config = dict(
    num_hidden_layers=16,
    hidden_act='reglu',
    norm_place='pre',
    bias='all',
    init_std_up=0.0255,
    optimizer='muon_variant',
    learning_rate=0.0078,
    lr_mult_o=1.36,
    beta1=0.93,
    decay_shape='sqrt',
    doc_mask=True,
    train_tokens=312600000,
)
MLP neurons of a small language model. Each row is named by its layer, matrix (gate and up: input weights; down: output weights) and neuron, and shows model dimensions 224-319. Each number is 200 + 40 x the weight over its row's rms, rounded and kept within 0 to 999. A neuron's up and down rows have the sign that makes its largest values positive.
After each neuron's rows, "fires in" lists the words (lower case) most often at its 100 highest values on Wikipedia text that the model never trained on; "fires before" lists the tokens most often just after its 100 highest values on Wikipedia text that the model never trained on. A number after a token or word is its count.

L10.gate861,183,249,221,193,108,172,199,125,188,177,226,249,137,184,252,236,256,134,164,174,240,212,138,242,211,187,140,199,256,242,162,233,247,233,119,219,219,213,192,222,201,223,302,199,159,180,174,152,277,238,233,262,228,226,163,175,127,156,161,173,214,224,152,161,278,242,175,189,184,204,236,261,218,166,188,267,214,207,183,191,208,219,163,149,194,176,220,212,218,180,203,212,219,177,216,206
L10.up861,229,187,243,136,155,141,176,95,154,168,192,139,205,216,240,232,264,218,218,248,231,188,239,258,193,194,127,250,180,158,217,142,159,191,87,287,234,155,242,274,228,256,227,216,216,224,208,263,194,243,260,204,178,276,173,188,194,278,224,149,244,202,158,135,167,195,204,194,204,222,155,240,243,170,197,212,281,200,216,196,207,165,256,213,182,179,189,194,164,257,189,180,165,155,118,198
L10.down861,164,217,207,278,160,229,175,159,251,137,142,197,262,229,227,217,200,215,210,195,217,231,139,112,205,149,205,181,199,207,237,193,179,215,129,235,174,230,199,154,187,140,250,170,150,146,190,223,225,201,286,159,176,249,223,153,181,188,192,130,154,194,210,232,195,223,186,196,154,217,239,175,151,189,177,217,112,222,196,212,196,220,168,193,191,234,153,197,209,193,206,211,236,216,252,228
fires in: "such" 22, "well" 22, "first" 6
fires before: " as" 48, "," 7, " in" 6

L10.gate580,257,239,204,220,214,123,230,173,142,189,229,239,207,221,324,191,279,208,225,186,123,234,209,248,134,239,162,209,165,196,174,232,221,158,221,162,182,199,265,160,218,207,283,240,224,210,197,177,208,162,210,188,173,254,262,193,186,244,162,217,114,179,254,189,171,244,224,168,221,198,164,147,198,239,165,212,199,209,111,191,236,215,272,146,233,185,247,147,180,172,186,209,229,283,159,247
L10.up580,197,207,128,154,185,232,191,154,139,191,150,247,202,95,164,192,208,253,115,144,225,188,183,132,258,207,293,238,146,164,183,224,266,242,179,186,199,207,200,236,258,141,252,222,274,158,151,193,201,250,204,195,172,232,128,178,230,253,191,230,192,208,183,234,183,171,187,147,205,192,216,121,198,216,147,123,141,188,126,183,195,132,193,188,239,251,175,204,238,172,195,251,242,162,235,192
L10.down580,269,234,156,320,174,260,232,210,273,202,197,235,137,171,195,167,189,198,139,185,178,125,214,214,178,152,249,153,208,239,230,166,146,242,260,186,197,200,118,254,176,177,224,160,261,212,170,243,244,199,205,239,200,218,236,266,202,219,181,193,226,236,182,215,152,247,158,177,197,97,116,310,122,152,194,175,188,251,169,159,163,250,221,183,153,177,168,192,175,280,232,172,131,127,233,212
fires in: "time" 35, "years" 9, "later" 6, "century" 4
fires before: "." 20, "," 18, " in" 7, " as" 5

L12.gate183,178,209,197,276,247,203,171,248,234,163,216,156,269,170,189,238,183,249,189,140,213,265,223,162,195,192,179,269,175,181,207,187,182,210,263,242,157,246,175,133,120,89,266,185,224,220,176,206,223,221,124,190,256,211,243,153,163,164,257,166,239,161,133,175,259,210,217,207,211,133,199,262,244,233,139,154,176,170,160,269,184,202,139,266,200,266,133,188,107,215,233,257,167,174,179,167
L12.up183,223,204,181,211,165,257,184,198,187,126,222,200,225,176,217,222,253,193,171,147,315,160,169,239,195,256,140,148,221,204,218,204,108,214,194,201,251,181,224,212,236,143,144,185,163,191,121,202,263,247,247,141,182,153,205,253,216,256,309,201,226,221,147,154,234,266,266,226,224,220,183,181,202,238,153,150,210,242,239,218,208,210,225,255,170,202,220,217,203,205,221,176,201,235,204,228
L12.down183,203,226,142,155,172,181,194,301,212,168,91,199,223,257,257,244,176,193,327,218,200,201,199,198,208,169,182,168,267,284,113,188,254,167,215,188,304,257,257,173,255,189,158,216,184,252,228,221,185,283,187,223,165,236,183,162,136,220,162,131,192,223,186,217,178,276,233,196,184,191,223,222,161,255,235,196,194,175,184,202,271,216,217,144,249,203,179,175,197,173,204,133,180,113,144,196
fires in: "of" 43, "called" 5, "founded" 4, "cited" 4
fires before: " the" 41, " a" 8, " The" 6

L13.gate718,219,213,177,256,158,180,210,260,233,106,253,151,123,183,172,158,219,195,181,212,210,201,194,196,227,230,213,161,168,144,183,244,203,146,188,218,264,180,217,288,181,200,261,190,184,277,142,223,168,141,148,169,218,183,144,156,134,187,171,152,121,263,173,184,136,228,228,222,234,150,212,176,235,236,273,240,244,230,164,229,239,186,177,229,155,240,213,141,161,231,143,152,231,69,180,237
L13.up718,176,188,221,204,179,304,133,286,197,264,197,211,251,225,196,198,183,247,169,186,203,190,227,143,171,173,226,269,149,154,214,203,218,293,145,232,204,198,206,270,208,141,135,181,177,227,215,224,211,122,190,245,226,191,191,150,170,236,149,175,229,256,147,219,177,174,230,158,190,182,211,258,223,183,128,153,191,210,230,148,182,305,146,188,160,220,247,208,298,219,186,198,191,154,169,242
L13.down718,191,171,186,188,166,203,204,190,196,152,226,266,165,241,211,140,182,169,177,209,207,200,179,158,160,215,245,183,234,249,131,206,143,151,206,257,271,200,275,261,175,197,238,142,187,253,222,146,147,126,118,204,265,196,185,195,231,198,219,197,269,141,206,247,138,197,260,127,171,186,120,237,205,214,155,237,231,255,226,232,185,221,154,243,159,202,129,189,240,219,173,221,164,158,220,178
fires in: "0" 42, "10" 6, "5" 6, "11" 4
fires before: " |" 40, "." 23, "–" 10, "th" 9

L10.gate173,227,216,161,209,207,219,146,235,214,195,278,219,162,238,193,239,210,232,216,160,245,178,205,260,190,193,171,181,191,196,250,177,140,170,240,196,284,133,207,221,152,140,220,214,218,248,153,159,202,197,172,263,234,165,203,182,205,210,227,223,176,303,180,252,135,135,231,187,206,264,171,249,220,209,241,183,263,137,176,176,182,203,178,218,183,187,207,214,184,258,230,218,246,173,220,155
L10.up173,257,167,245,233,117,202,213,155,224,264,206,244,153,204,174,220,172,231,174,211,215,171,165,224,162,255,220,159,193,259,248,238,260,205,225,192,230,151,168,178,214,210,140,176,198,229,221,149,283,243,241,148,255,142,228,190,149,144,230,214,249,294,199,141,169,219,287,200,249,235,178,262,201,134,229,223,166,193,239,220,182,264,197,216,202,154,174,191,282,125,197,249,191,177,210,293
L10.down173,186,165,188,146,265,200,287,214,277,203,234,129,199,165,233,172,221,272,264,195,265,248,225,225,221,107,199,202,208,174,226,219,187,231,193,175,55,194,238,203,136,187,194,155,218,148,164,179,239,164,211,186,277,282,158,200,176,207,176,162,199,160,142,177,175,190,166,169,230,163,259,180,216,206,183,172,167,222,90,191,274,156,153,181,151,163,201,219,222,176,146,195,154,196,210,140
fires in: "6" 31, "7" 8, "5" 6, "12" 6, "6th" 6
fires before: " |" 24, "th" 17, "." 12, "," 7, "–" 5, ":" 4

L7.gate781,120,190,211,159,292,166,211,151,218,151,273,195,171,224,218,183,221,143,260,193,241,149,187,207,221,179,219,237,207,228,235,180,165,221,150,138,233,210,215,205,157,133,167,260,212,255,178,222,189,182,244,249,161,186,151,210,209,261,141,238,222,216,228,202,190,293,153,144,185,185,243,158,135,190,208,238,143,256,302,232,189,259,184,254,187,220,247,152,236,207,169,217,192,221,214,185
L7.up781,201,207,176,203,234,217,236,126,174,132,210,226,233,202,199,203,254,276,251,92,219,159,178,228,141,181,243,119,171,267,205,246,193,222,269,191,129,170,260,175,190,220,154,286,189,235,136,189,151,147,145,136,223,171,157,249,191,268,244,212,170,204,210,206,150,226,192,237,191,210,190,160,174,179,97,224,110,242,256,184,252,192,144,182,259,222,237,197,224,198,197,243,173,184,205,221
L7.down781,194,242,124,259,232,158,215,232,205,236,272,184,244,251,204,211,230,210,238,239,162,198,132,233,219,274,193,180,184,192,239,231,187,236,174,160,168,222,168,173,189,204,114,236,255,117,158,178,161,208,165,179,222,155,135,235,167,158,159,214,192,243,238,184,170,202,183,136,154,174,241,142,106,245,226,234,142,201,241,202,199,158,196,198,199,245,224,225,215,238,276,216,262,207,177,204
fires in: "of" 87, "among" 7, "several" 4
fires before: " the" 46, " his" 6, " its" 5

L9.gate769,210,204,182,191,148,205,167,185,266,91,227,140,216,238,155,202,189,221,184,150,245,190,198,224,177,230,148,164,254,206,194,249,112,245,122,149,205,168,154,204,304,244,175,181,182,177,203,280,253,192,198,160,263,164,186,211,226,202,235,148,230,202,223,245,209,201,232,187,194,178,84,206,261,255,195,246,282,289,132,175,225,281,162,176,247,189,146,202,210,210,250,148,243,222,191,214
L9.up769,151,138,243,233,186,159,235,207,177,159,140,206,199,173,217,253,190,263,188,212,165,195,248,63,176,270,207,235,174,239,250,179,234,265,195,144,160,176,175,229,261,200,190,131,183,163,267,149,267,213,150,211,174,175,220,171,231,119,182,157,182,232,112,181,220,84,243,244,180,192,148,210,227,277,185,156,272,270,165,151,274,215,226,102,214,189,206,167,155,191,184,136,229,262,106,183
L9.down769,201,187,158,177,186,178,234,258,212,205,212,198,221,271,167,141,172,274,276,224,144,222,230,232,210,203,168,169,264,144,185,237,195,173,173,202,54,209,204,139,241,282,227,238,249,220,138,189,264,192,257,209,208,166,240,187,259,221,220,185,238,261,239,145,211,182,204,195,187,210,174,221,197,267,255,235,183,226,163,222,219,217,210,204,219,181,223,189,201,263,161,172,273,223,177,109
fires in: "1" 55, "0" 15, "3" 9, "2" 8
fires before: " |" 24, ";" 15, " Ro" 7, "." 5, "," 5, " A" 4

L5.gate924,198,194,175,145,179,209,127,138,208,214,181,221,301,170,239,215,181,173,223,322,235,221,184,241,219,180,242,224,230,238,198,201,186,147,207,186,228,191,246,176,201,128,190,196,193,250,226,186,219,173,236,223,286,170,215,219,215,201,218,140,199,229,252,199,236,111,247,204,256,177,180,187,196,212,281,168,233,165,183,207,140,169,241,148,168,207,236,184,193,187,199,213,167,174,285,244
L5.up924,200,160,162,193,263,215,115,70,178,243,257,242,250,224,167,229,152,146,204,265,231,201,254,196,186,184,141,206,203,175,179,170,155,203,254,261,240,207,207,219,184,208,240,207,163,198,266,188,212,160,196,162,161,139,189,169,187,179,261,168,191,167,179,176,187,178,178,228,212,170,285,210,192,198,206,217,158,159,197,167,132,153,175,238,227,250,183,212,181,203,173,231,242,156,280,276
L5.down924,217,222,180,191,178,259,159,206,222,221,233,171,280,177,225,163,185,203,169,231,178,206,243,163,230,177,196,135,245,92,247,220,203,217,177,231,184,208,192,172,138,100,266,218,208,185,185,188,200,152,167,190,259,227,170,262,213,189,170,110,235,168,206,189,206,237,182,142,185,262,195,262,235,151,228,121,227,141,138,145,114,124,214,187,188,234,261,179,177,163,204,168,214,191,189,177
fires in: "0" 34, "10" 12, "12" 5, "5" 5, "103" 4, "20" 4
fires before: " |" 50, "3" 5, "." 4, "–" 4, "-" 4

L9.gate805,234,241,219,201,179,165,213,167,226,175,223,149,187,326,245,97,195,190,181,190,204,200,191,221,152,162,185,193,215,213,284,202,185,161,198,207,249,193,171,188,195,176,222,184,234,246,272,299,178,215,189,136,185,236,153,219,241,252,244,169,172,214,239,163,206,260,183,208,185,133,193,165,219,223,183,199,204,193,190,206,177,156,223,139,192,220,201,210,116,225,205,213,177,205,159,169
L9.up805,165,208,168,212,209,228,175,243,186,130,173,228,281,176,242,155,133,222,236,163,162,157,217,266,278,197,203,262,290,220,227,147,221,221,162,209,199,192,121,180,253,160,229,230,212,260,236,208,263,178,210,153,147,243,162,222,243,173,142,152,170,268,157,148,191,191,195,176,255,258,266,257,204,148,183,200,155,169,105,256,121,167,254,228,176,193,215,203,153,218,211,139,162,181,246,249
L9.down805,232,209,143,213,234,136,178,220,236,211,264,220,199,147,197,219,193,213,133,242,197,191,165,183,268,145,196,171,224,187,116,228,194,244,254,179,189,316,260,189,175,156,228,178,239,202,213,250,157,176,166,247,226,175,152,186,126,213,160,210,157,191,137,189,210,195,169,248,163,203,121,192,194,256,184,224,230,196,195,219,218,162,259,187,256,132,109,188,252,206,193,254,201,223,197,150
fires in: "of" 23, "by" 14, "within" 14, "to" 9, "with" 8, "from" 6
fires before: " the" 42, " a" 11, " his" 4, " an" 4

L12.gate1020,227,130,232,122,146,81,274,136,234,228,182,255,164,256,247,137,260,237,260,211,170,204,197,168,187,247,202,141,170,223,237,197,202,173,175,209,186,137,190,176,256,160,213,215,205,194,235,211,225,178,218,203,207,199,198,297,205,233,174,147,270,151,181,220,239,214,143,212,181,193,179,222,143,164,217,121,251,146,183,216,254,223,176,156,184,222,178,190,234,210,219,185,212,184,184,231
L12.up1020,219,151,203,217,202,203,191,221,105,143,240,141,161,199,205,197,153,212,191,215,152,280,189,197,157,260,236,202,294,176,205,202,140,283,126,248,216,171,239,243,169,203,268,187,259,241,233,180,206,116,181,136,204,247,195,172,159,121,166,202,155,252,229,209,196,193,243,117,231,198,189,219,168,242,230,216,213,229,186,181,174,216,129,273,179,265,187,188,149,270,256,177,190,211,203,238
L12.down1020,206,98,199,218,251,154,180,223,166,220,172,179,177,229,252,150,152,233,222,216,233,187,224,276,221,208,201,221,188,263,215,230,207,231,133,253,276,223,173,237,281,179,155,224,121,250,209,201,200,258,159,227,217,266,132,158,142,213,146,175,220,182,189,261,173,191,170,204,143,269,230,208,231,253,227,111,119,233,235,192,139,208,143,180,157,226,232,200,222,211,200,206,205,168,170,210
fires in: "3" 14, "7" 11, "4" 10, "5" 9, "2" 7
fires before: ")" 38, "]" 17, "–" 13, " m" 8, "}" 4, "." 4

L8.gate836,158,241,233,136,157,200,225,193,218,193,221,197,214,250,227,197,221,128,229,196,148,197,186,175,212,239,257,234,192,215,313,200,210,206,228,193,259,183,244,255,239,164,249,214,218,193,201,226,153,224,248,278,256,195,228,269,230,147,192,149,188,198,204,206,205,213,165,217,161,228,200,182,249,254,215,240,188,248,137,223,202,239,193,223,134,203,159,104,66,169,242,289,290,198,240,176
L8.up836,158,169,192,269,160,137,227,187,187,115,215,163,189,133,260,228,250,135,155,139,167,118,244,202,179,165,207,147,180,179,290,189,184,179,164,187,256,148,216,271,224,146,219,183,292,159,261,204,203,138,252,222,193,220,186,201,182,131,158,202,158,207,177,192,219,207,164,175,200,209,185,181,206,245,162,183,195,247,251,160,169,197,246,219,166,175,219,152,197,235,242,258,221,140,233,209
L8.down836,201,209,221,144,225,161,250,304,166,180,271,211,190,202,174,145,212,186,221,192,100,205,148,232,190,278,237,124,210,162,185,168,212,185,175,206,185,238,212,173,230,210,158,239,190,222,195,174,233,223,199,185,169,228,204,249,284,218,199,188,191,171,200,207,153,172,212,152,266,218,249,194,219,153,220,231,192,189,131,264,137,157,165,171,196,250,238,193,143,245,265,210,233,214,168,201
fires in: "to" 97
fires before: " the" 38, " a" 12

L4.gate157,290,161,210,166,159,254,168,214,173,164,260,175,203,171,232,163,197,164,195,167,227,128,136,287,200,181,199,162,145,213,197,185,213,179,246,207,195,191,172,151,207,181,197,264,241,229,202,188,189,195,151,187,251,228,287,283,149,220,185,164,182,265,229,172,148,141,173,147,278,245,130,213,167,201,191,118,203,191,236,213,182,220,113,263,183,159,250,210,134,233,172,188,215,210,171,221
L4.up157,219,213,157,107,242,192,199,161,187,213,214,245,181,200,214,183,132,234,156,153,282,202,170,277,161,161,216,183,101,222,208,243,186,171,204,215,133,145,229,157,261,169,261,266,271,218,164,182,263,195,126,167,204,161,227,160,159,219,227,218,179,218,210,206,229,161,233,197,198,255,119,116,199,208,197,158,166,162,234,184,216,192,126,161,222,234,203,276,190,251,183,162,204,210,236,288
L4.down157,162,225,198,166,246,240,129,231,228,202,241,197,153,181,267,220,256,166,189,252,198,212,162,212,196,173,161,156,127,215,184,180,169,161,208,153,253,295,168,238,188,194,175,187,179,180,89,214,148,272,171,190,242,274,273,190,157,140,201,196,232,247,278,183,216,198,254,233,221,273,208,200,168,172,206,253,204,172,247,176,209,233,221,202,170,173,273,173,335,239,247,239,164,226,217,185
fires in: "as" 59, "according" 12, "named" 6
fires before: " a" 20, " to" 16, " the" 12, " of" 9

L9.gate205,196,182,196,202,121,204,154,182,196,227,235,214,185,179,243,142,151,263,207,224,218,209,169,224,177,268,245,121,210,257,217,98,209,243,187,201,235,261,116,56,222,214,197,285,201,280,177,233,233,188,211,195,271,183,133,217,168,182,240,222,153,184,240,169,172,240,229,238,227,171,154,134,216,148,175,233,296,143,170,159,233,154,158,219,253,214,196,257,189,129,234,204,147,166,223,196
L9.up205,210,208,183,183,196,203,274,187,161,203,207,243,121,181,121,158,159,197,296,240,257,252,185,136,133,205,132,217,212,177,194,208,144,201,299,192,189,228,192,193,196,238,173,204,250,210,254,152,213,210,166,229,198,178,284,124,221,192,242,179,109,224,213,185,217,151,228,178,156,197,197,216,191,163,175,269,193,220,240,245,228,164,139,214,169,229,188,143,176,169,161,105,218,241,261,154
L9.down205,187,203,199,200,240,233,266,222,170,215,200,204,288,224,196,193,157,205,203,149,152,166,191,303,261,196,208,88,215,135,213,173,199,271,148,158,228,184,239,190,183,204,195,178,144,210,176,167,177,183,202,192,211,186,216,175,162,165,241,174,248,257,122,181,148,128,214,241,185,191,159,191,209,247,219,178,132,222,179,179,195,200,202,239,209,215,190,154,185,184,178,265,213,263,170,153
fires in: "of" 91, "for" 6
fires before: " the" 38, " a" 6, " O" 4, " SR" 4

L4.gate431,236,215,209,244,221,196,172,242,184,203,207,262,267,251,168,256,260,273,210,147,184,203,197,171,202,228,206,159,217,175,183,250,146,171,199,216,163,202,186,224,168,258,228,157,202,177,182,232,239,246,223,178,184,235,180,186,163,176,201,248,191,275,185,220,218,188,229,179,266,221,293,237,199,199,125,211,168,86,231,220,228,129,205,259,149,215,202,130,296,189,258,151,219,159,235,267
L4.up431,129,268,228,243,127,254,219,301,218,229,166,157,240,173,300,217,182,193,148,287,201,261,153,248,226,168,164,222,114,188,212,182,230,163,169,222,229,268,199,80,186,219,262,250,160,184,154,206,195,235,169,235,170,222,195,220,228,221,234,209,181,205,195,160,198,245,244,234,206,220,232,173,311,202,138,186,149,201,253,228,206,162,148,202,167,195,162,194,154,133,145,238,150,256,132,194
L4.down431,159,212,164,264,229,177,247,240,213,154,256,188,133,225,252,186,189,228,205,207,168,210,134,231,134,131,224,277,160,174,222,134,242,183,276,134,175,255,203,182,174,247,251,186,205,187,110,134,191,168,176,187,151,202,133,192,203,263,213,234,197,208,219,239,271,254,177,170,251,119,131,181,132,263,183,158,150,227,174,235,231,228,163,224,230,201,177,251,117,194,269,158,181,172,254,223
fires in: "year" 44, "hold" 6, "title" 5, "time" 5, "pld" 4
fires before: " |" 41, "," 8, " of" 5, " in" 5, ":" 4, "'s" 4

L4.gate141,222,249,194,184,271,223,163,199,241,249,155,187,205,147,178,205,180,153,237,213,162,179,177,152,261,217,240,147,171,185,201,241,149,142,177,252,143,213,254,175,197,162,237,220,177,181,262,209,179,159,262,244,167,244,164,220,116,230,230,163,189,192,123,204,235,239,140,234,165,228,165,161,256,155,189,198,156,186,222,184,153,249,191,218,229,222,204,175,239,209,253,194,153,252,219,153
L4.up141,278,127,196,223,174,167,205,142,168,195,250,222,230,200,181,140,182,265,220,226,129,194,173,159,214,159,219,170,177,153,212,181,156,256,156,191,117,192,251,205,227,178,209,201,259,220,95,188,245,155,210,236,153,212,250,194,150,275,201,221,131,260,185,116,207,216,237,225,234,188,202,182,218,206,208,193,229,249,222,227,204,249,243,290,213,140,159,135,221,171,176,161,217,235,223,204
L4.down141,214,197,165,206,107,192,198,174,214,192,213,175,198,193,191,185,197,232,161,159,173,278,193,202,132,252,253,181,217,186,195,183,165,198,243,174,191,237,203,235,256,263,190,203,241,159,189,190,247,204,296,230,196,226,189,144,181,217,272,114,222,168,171,229,269,250,183,170,223,154,208,215,202,176,154,173,214,213,256,204,189,214,209,192,237,150,191,210,194,198,189,225,152,152,226,169
fires in: "0" 43, "1" 14
fires before: " |" 27, "." 16, " (" 9, ")" 8, ";" 7, "," 6

L13.gate99,233,144,201,242,218,218,275,234,210,225,203,286,179,253,221,208,279,202,113,208,200,196,183,187,205,191,253,196,200,212,223,261,115,188,160,224,170,164,280,238,190,275,221,160,262,179,145,238,230,140,121,185,231,201,194,152,231,183,164,222,250,177,224,144,154,153,211,235,184,149,184,142,223,180,238,221,156,197,118,150,213,209,207,181,148,218,245,180,228,225,106,257,169,178,245,203
L13.up99,173,241,116,206,195,110,224,256,215,180,184,197,245,238,160,254,191,178,251,257,206,251,291,224,196,187,283,164,169,217,251,149,233,166,250,212,150,201,173,206,177,131,231,178,147,265,125,261,244,236,213,142,227,283,153,153,228,196,189,226,204,223,140,178,183,177,213,210,132,149,204,196,186,197,174,241,209,197,170,137,221,192,318,151,143,100,197,129,163,181,159,231,193,240,211,218
L13.down99,180,221,161,215,204,163,199,176,241,270,179,251,74,198,265,252,170,278,221,193,219,235,159,156,255,222,189,240,196,190,190,155,186,204,264,192,245,279,235,178,185,144,183,178,142,143,229,128,186,202,167,159,188,261,207,210,225,225,149,176,246,264,88,211,179,152,210,210,206,225,209,170,215,224,260,131,268,173,188,261,228,211,96,300,207,226,171,241,174,319,187,162,164,151,245,217
fires in: "1" 24, "0" 19, "2" 7
fires before: "–" 50

L4.gate466,167,219,171,274,233,178,230,98,211,216,212,182,173,142,208,170,172,220,196,206,269,199,278,218,189,117,149,151,179,270,204,162,185,189,169,215,236,234,213,208,222,129,233,276,189,256,256,171,268,263,123,175,226,218,157,212,174,240,211,172,163,219,209,243,151,176,226,195,236,233,219,171,160,223,213,198,276,197,177,173,207,312,194,244,176,180,227,143,122,196,162,125,238,173,195,229
L4.up466,172,202,178,100,210,158,236,191,182,206,183,101,142,177,217,125,240,204,220,141,271,203,224,189,179,286,105,188,257,169,189,249,178,176,197,208,188,239,168,170,162,150,160,191,239,169,185,250,202,143,243,294,236,203,225,190,215,197,151,198,248,256,185,176,197,271,243,184,208,203,151,228,222,176,179,240,159,201,206,238,224,273,272,179,168,176,237,164,187,221,212,204,142,140,198,229
L4.down466,164,205,142,228,206,195,241,215,183,206,181,158,216,251,204,156,176,198,107,263,240,201,213,210,169,218,201,137,257,216,248,158,193,229,179,253,148,190,193,169,235,160,178,168,188,142,194,246,245,191,279,212,206,259,226,244,193,197,181,221,193,194,171,139,136,222,167,202,229,182,254,219,224,227,178,181,243,145,207,177,217,248,195,210,168,184,238,187,215,215,246,136,159,209,178,182
fires in: "known" 31, "market" 13, "based" 11, "called" 6, "built" 5
fires before: " as" 16, " in" 10, " to" 9, " for" 6, "ed" 6, "ing" 6

L5.gate26,212,181,241,166,198,172,189,206,188,190,161,205,228,158,230,147,216,262,161,188,139,229,236,262,207,219,197,198,200,183,276,216,206,257,136,190,295,227,208,186,222,215,233,277,213,169,162,261,229,198,253,197,264,218,200,160,217,177,222,227,200,188,152,244,171,127,193,159,152,192,153,234,223,270,122,233,199,232,200,119,172,146,249,190,207,201,238,167,202,268,216,172,189,168,195,208
L5.up26,204,153,178,186,176,241,218,205,215,145,142,162,290,230,166,209,204,143,54,264,237,118,271,251,157,173,227,178,194,237,157,190,164,253,205,205,236,178,276,169,140,215,200,166,179,223,175,244,183,190,279,115,171,184,176,242,232,257,272,225,234,205,170,205,166,140,228,187,131,195,111,159,292,242,276,247,139,227,206,273,236,211,146,268,153,189,168,133,193,193,183,222,192,263,187,211
L5.down26,225,189,204,199,218,228,201,136,143,128,217,186,190,202,175,219,217,146,244,209,276,189,177,214,227,237,224,214,200,214,190,219,140,219,175,140,146,229,252,114,259,209,192,235,221,217,244,249,247,174,175,350,225,172,106,172,123,215,202,169,222,222,219,302,176,154,198,197,236,161,192,238,237,169,174,238,217,178,183,222,196,217,274,172,183,138,204,241,232,129,191,209,169,214,238,185
fires in: "0" 62, "1" 5
fires before: " |" 62, ")" 4

L5.gate33,252,181,232,186,251,230,229,208,163,249,141,201,145,143,182,228,281,176,207,204,190,172,179,260,235,153,234,169,154,233,266,204,213,204,174,196,268,195,185,126,151,159,270,281,180,224,176,212,206,203,146,142,287,163,202,260,127,224,155,149,215,198,228,197,281,234,192,156,263,234,147,255,206,179,149,183,248,154,239,253,162,209,203,205,173,171,161,257,194,228,182,168,167,190,171,235
L5.up33,188,164,172,140,209,219,218,226,122,135,259,216,202,207,199,258,210,223,203,194,217,170,138,243,155,205,148,199,256,227,217,196,175,213,178,190,247,161,214,166,187,171,195,160,200,231,167,184,249,210,233,248,294,231,180,179,193,258,166,171,152,211,220,193,226,215,198,283,135,227,230,182,184,197,171,164,178,293,201,249,137,162,187,208,213,235,261,225,145,160,180,244,200,171,200,157
L5.down33,251,178,202,136,207,150,255,196,165,221,235,156,165,173,223,229,282,196,181,209,253,177,239,182,153,219,145,229,302,169,257,162,186,247,159,182,242,239,226,186,218,169,182,233,201,233,229,175,102,192,218,251,153,217,140,159,236,241,134,242,155,210,131,197,178,197,251,180,210,210,89,212,163,157,162,224,213,223,164,233,208,185,154,220,179,194,153,167,203,160,170,148,207,150,164,145
fires in: "well" 28, "such" 26, "together" 14, "along" 9, "behind" 4
fires before: " as" 40, " with" 12, " the" 5, "." 4

L12.gate931,253,232,209,190,194,221,256,232,218,204,244,219,214,147,161,243,195,223,188,196,181,154,216,231,141,153,228,190,148,236,183,246,148,199,82,136,187,142,252,234,131,175,267,146,232,207,164,229,130,204,198,211,137,262,248,162,230,170,206,167,208,210,222,213,279,253,134,184,202,118,219,122,194,219,216,225,280,184,208,259,159,238,243,211,199,217,186,251,238,153,244,219,156,197,193,212
L12.up931,226,205,158,172,201,239,202,152,186,186,198,166,233,174,160,236,133,166,172,248,302,207,233,238,153,269,228,154,214,280,162,242,153,191,270,222,167,189,206,211,121,208,240,239,188,230,199,143,125,221,129,214,171,180,167,186,251,201,235,243,198,228,231,262,247,222,126,238,195,248,216,171,266,188,198,198,274,159,166,216,139,238,182,209,117,252,168,213,195,181,148,194,216,182,201,179
L12.down931,261,212,222,233,183,190,139,220,200,300,187,182,254,286,167,196,134,187,174,289,217,265,177,216,231,158,103,126,177,241,220,189,210,93,223,211,191,177,177,198,242,215,160,248,222,202,146,193,226,181,187,158,193,196,198,229,192,197,174,233,157,190,138,138,134,156,224,204,169,161,169,213,184,241,252,163,211,157,208,156,213,212,238,120,209,210,285,211,270,278,197,175,205,151,139,177
fires in: "the" 34, "6" 16, "7" 14, "2" 9, "4" 6, "1" 4
fires before: "–" 25, "," 16, "^{" 6, " |" 5, " final" 4

L12.gate480,213,208,206,194,145,148,216,236,158,290,195,224,194,213,138,191,148,177,217,265,250,202,255,238,222,244,160,235,283,222,169,192,156,160,220,192,236,204,161,164,184,255,256,190,210,178,189,195,163,201,262,200,181,216,177,180,190,139,206,250,134,236,119,195,197,158,214,156,220,205,226,233,246,204,234,182,166,149,249,246,170,195,202,219,200,157,241,225,243,155,228,198,217,208,258,185
L12.up480,247,246,233,183,163,190,191,214,202,268,261,152,200,171,192,161,219,228,181,261,134,143,201,234,128,207,202,169,241,214,206,193,167,183,189,257,225,212,171,207,202,203,223,126,192,160,222,152,141,223,210,204,149,221,217,196,208,183,147,235,199,202,242,211,180,78,202,122,208,219,178,155,209,215,188,187,256,214,279,223,193,254,248,261,228,162,167,158,194,132,286,202,178,223,182,201
L12.down480,267,246,236,214,140,212,155,161,205,267,191,280,171,156,269,142,133,153,222,227,176,232,261,268,167,193,216,197,218,191,149,157,203,237,228,235,248,196,241,195,224,186,199,207,199,295,226,152,222,202,239,149,189,162,231,255,175,135,216,216,198,181,202,295,238,211,224,142,168,169,215,235,223,241,229,236,191,247,229,232,160,159,169,226,224,287,147,242,195,69,166,152,189,164,184,222
fires in: "s" 22, "a" 9, "jr" 8, "c" 7, "j" 6
fires before: "." 78, ".," 12